Weights of a small GPT-style language model, trained from scratch on English Wikipedia: rotary positions, 12246 steps.
MLP neurons of a small language model. Each row is named by its layer, matrix (gate and up: input weights) and neuron, and shows model dimensions 357-484. Each number is 500 + 50 x the weight over its row's rms, rounded and kept within 0 to 999. Numbers have three digits each. A neuron's up and down rows have the sign that makes its largest values positive.
A block is one neuron, or neurons of one layer that tend to fire together. After each block is what it responds to, as a language model described it from the Wikipedia text at the highest values.

L10.gate169:531405493486503546521493491635501408495476425507466512564590543441450483507445451438585503508467480532433507525547640525490523530523498513454425594558471552478538498514468546460493477526569555495562507481470471522545467426522493409417644527413472545482557561465459516558465513455613529444573501506557517573542549532539430448530580519498435478407507500475455557478428501454557483301525
L10.up169:459476547529527543386529566452490435523424560471585454471526507553542581564470346530469481570468468445580528441585490574478505481417503452453501466451505524514496491475548584486529526428530541525455447413484576462467511574450581490471472488552567468484498479559559343434468597392459464510579524518545478409558521511452495566523424502518547428512482510499497433587532518480449479447440
L10.gate653:484531567488584552481470479538579462480412549482482489500504449447479504427501420473459481465439511509504443471496532444529526443457591461557515472423569449470355523450488501440473493550463452481424556491504509593504475471548475573524492613509397469475456412537487445462466564514479594533518484475450584551527533485521515456560537481527545418448473539408495534487461568415523564599525
L10.up653:552489495507554570509445528574608434395513495509466447430589445474434515468486542494550436503518538471483515448458459447554469384495556413531524410421559473405430442500489457524491480578542478576437517480460481454450412434519448534485417550526510608526437436495499436397529484534470494504481496544456567528467625502503471511540592555529495392430497598435536510412396526408490492518476
L10.gate1048:470394479634472483486427433493460522582510460447519567513520560436568530473509444448550403542465553579487528475431444483529557530490458462472498476458394602463435479406441492543473447509490512473522548468469501518477574427587502614472586520517451548479578567484519508562486491475585534543492520500457518354538528543486542450561424487451672579375453509434465533509509507591542562412495
L10.up1048:505446455512413448437585513460453527450545539460490506542492523518532376455482524536549410542433499487465450383467506405520500527517490565566520453381480522494362522457531500556530479448562487476509495530431488449478479555481549558436525605461471466537634536533516546555472439390497472581620585516558577465510483553476579462445411474454479478493537530513484455469476576492561398485443
L10.gate1251:497504570563415532383509468535527483517473514448488469354502412492512559531517507501518441465535498512590511554453435553505449526434449440507644485440487542447494456479566515484467584451486459543388591529514498528381419487519504465523444487476474467516519477394465481502371553486524499505410495503463515429433435494577502531434504551528507540425499445488466560540498520554495527476552
L10.up1251:505453523516489496490619508523587473460481508495456478487594445469424522529415472476607544475395522477557523446522475556476482508379515488451486551540499538508551413466559584460528409505448530463570538448514493535466493514494531458426480555546549445457521511515469478556549450496515504499570557507475470585538449482517525447509471569440421461485477515530452482510439509578554423454574
Responds to: Suffix or middle pieces finishing the first word of a heading or line, chiefly "ical" in "==Critical reception==", plus Chemical, Historical, Both; also "both".

L18.gate299:571426463507482414548470470485574469463519499496488472509406439483491561413552552545479520482454572429494450559456515511554569590510524497439401400482422491514528498472460429462501547480515467516445489456564418504551523413515403519515544555412571562507515435528491491523478453566527527488527552408466452479416496530446556530564461491473558443487483513451486537562413500496450474560550
L18.up299:413377612433530472582443524433440523531458597516523519533467532514472468507503483565577523482477519465522567440527492476487501448551513503429536567492483474466435451438552506494538425440477539583492428486488549555456501450512560410518529410526474510527602455519518553485432414408565410518560541495487525481547439508481512474413472437408563410464462562455505544537559443526497442491494
L18.gate463:477446449503511523473554506407424489508485574551445558609480561566537512444547463430556409485376547420572511526449509495425510587469449500539498505454535535515467508461500488578512443454520436544470407462461566530491488366519505453649579533540448443422616514437499524550481408525633471515541476516467476524548549434540525507573458501584541609490498539488424479603472562422455524461491
L18.up463:555549593444426573575493388498525458482517459460516536569500581533559460464521374482498526514586489447483465523458475433496466608549555479629449515412486477567554420435501511456510487529530482456472509514567426460480527456475530585451567493491438496449492478482462489421448507448572540605458446518539534469552507434519581503589530523519474467368567524488350522465454513495549476426478
L18.gate531:449452486484542514447486432502548578493548561489576563531487485575422446427472372367504528409542580502415542594533528446575469445517542522512470462459474421493446522479508443485454495459558431545504561398543469559562512415522451602468513499542505482424529540426535494549470502519547516500524515517428565455583465500540520496458482445415512517576519376468477527617597555531549421457528
L18.up531:570423485518524464452469446500402570512483368443481528467486492416668510456515494533577510588483484539514466463498541505589551430378572467551538507447504477411581511459521466478509475418510445482488488529588502508439451495548514544560531379473459476452572551529545521498511527461567509408549374482465425503430505513520518488509563544496490561537528574528556482580556414446487427410503
L18.gate1302:490433416538448543508549571496409591506480524447441427456541434501510400476552408508552500451467540459522527476559550421555452451463582559562497545503615477554496437402384525542463348517526444541516455444606493536587461473483497562504576414489471537437474462426426497474491485427466477524524522512459542588544497484516574577494511476538520516376506542575491437535533533493513500479480
L18.up1302:507550546524556527446536489401495484548480510444533486583566570580595510506560413498454536417520595395561524606549472447486527451539540467481584438450471511448504533459542379522543429447489523458491511461421525526487467471593505526572566534534525574533539570391468502512475458592491494529537555446479545558445590482415497499508511501519319546517529504528513440497532487524538466515448
Responds to: Final word pieces that complete an adjective before a noun, especially in film reviews, e.g. entert-aining, emot-ional, humanitar-ian, trib-al.

L18.gate210:501444526484536486525494575514491532477526510481475504479436555429478518530458414497493525498527542477455603537502512470415520521518569467500412464498499523433425509575550438506450487494537488514570428520601465494505516534523451465541491523408473468477520554394547562468452559413415476560544495502505469440504505490557527538496419504479481442506505515591534491546446530548504516441421
L18.up210:466543537516493504549493574449538437529509438475477561518494483495563488518546549531574504520478526456481411553497502518536546464423573462518495483431492457508503498546499443442425456538495579502395468498448404516556473505428462497490496453552499474503508496500487439494456502470509554461545439469499513498450393508467422412605462468533591470467436534519519555496478502585508388458429
L18.gate411:393452508470491486526474479501526493548475529540412463507446487521554455508442574508511444462511422512486525463496468516486411479444545524490459495433463544520436530507476353438586511483457519560561566486570604569535503573518439476506524558517461501519497457542535475450472559576499481387458509468570535484526536485449491514592538408536497463358509599473501525579578576559409474560522
L18.up411:492539449462502473600490542429431370542503395524543490545569494510509537538462487518506563517485550517534449446552547545495453478455516439542503526558483480451525446562529495478432428553435446517525533437520487436466509519429419514428463522585470592438544502636425533494522472445527462463485443399448497520585540449438483538445447535540485336534429445565514459481554589551450482541564
L18.gate1078:436480449506429501584478372519389509576514448430461604482456438423539516537511448565559444562543485517516526545514544441493468426474495505473500499512487479473437533452501516459533440415525498493354449394431490609396512480496495471560516454522477440408468552514534543603563557498512502486499543506449524525485512477481451494454545492531488398469461463639450532509478559502495515586525
L18.up1078:399482512538443427474463420460464480597412480484421521504491474540424539560535548468501487568499524493508441477497564523536423457406495490520505472490510444593466468556547453516544475482497455580504462595409539645466545568517462484510460523644465536546566551442495567420496568523506501465535505597595514466449530501470469468409521533512575495411410572616464478430435589463483570607559
L18.gate1103:497644577511523467576444557578494498549453460491428561560498542532531571492519399554568561522595506431445475567519519425458454581515469475395526406489510514512477512431495500465498495407520522527453406434503568502498504490493438547445588607564487471470454487508500477524411459517572511528465524542444459463411497471535504564531465499580419531504425540523506507540549596505603532400502
L18.up1103:500537456559527514528456553406433476547547466509519531499497564430516626472623510508535514576436466546599536440490461496545510509490469554493422525495444429546382447489517430465475547513473542469539456449507441525525514518421534493518567511553472546509463527527463442493480451507521453520464504434531552531613442496549498556535551568540424493496442522571480445625510524498449517423556
Responds to: Tokens that finish a fixed phrase or word in templated text: census "made up of", stat-table "Passing yards", "4 points", mid-word pieces like "Relig".

L11.gate840:417485502542509528457509491518472499482471523527433468445458502460520525445420447441582499439539565477477474484425604544613486463453603558434509474421542460561500448433559593410514405494502530605532495543596446633587448484500486531439524610481414418568609498466535503538426514429498427604467470447434478393460407465427454606544378532515492581570507469586536545510458439490492486413529
L11.up840:445510479527448447487430515481425582469548606456511468444540507507562519432441464493553446518518508405488446496545510458496487563488524501515481539479476555498528562460495600409463497496494456560354558473523492514565613522493497475445506560414426484525444548491492480489467490478493426536495482416529482505457471512348546455494507476499543554454482483478451535406484575484529453503389
Responds to: Adjective-like modifiers or word-final pieces completing a modifier before a noun, such as economic growth, architectural heritage, emotional film, and name endings like Littin.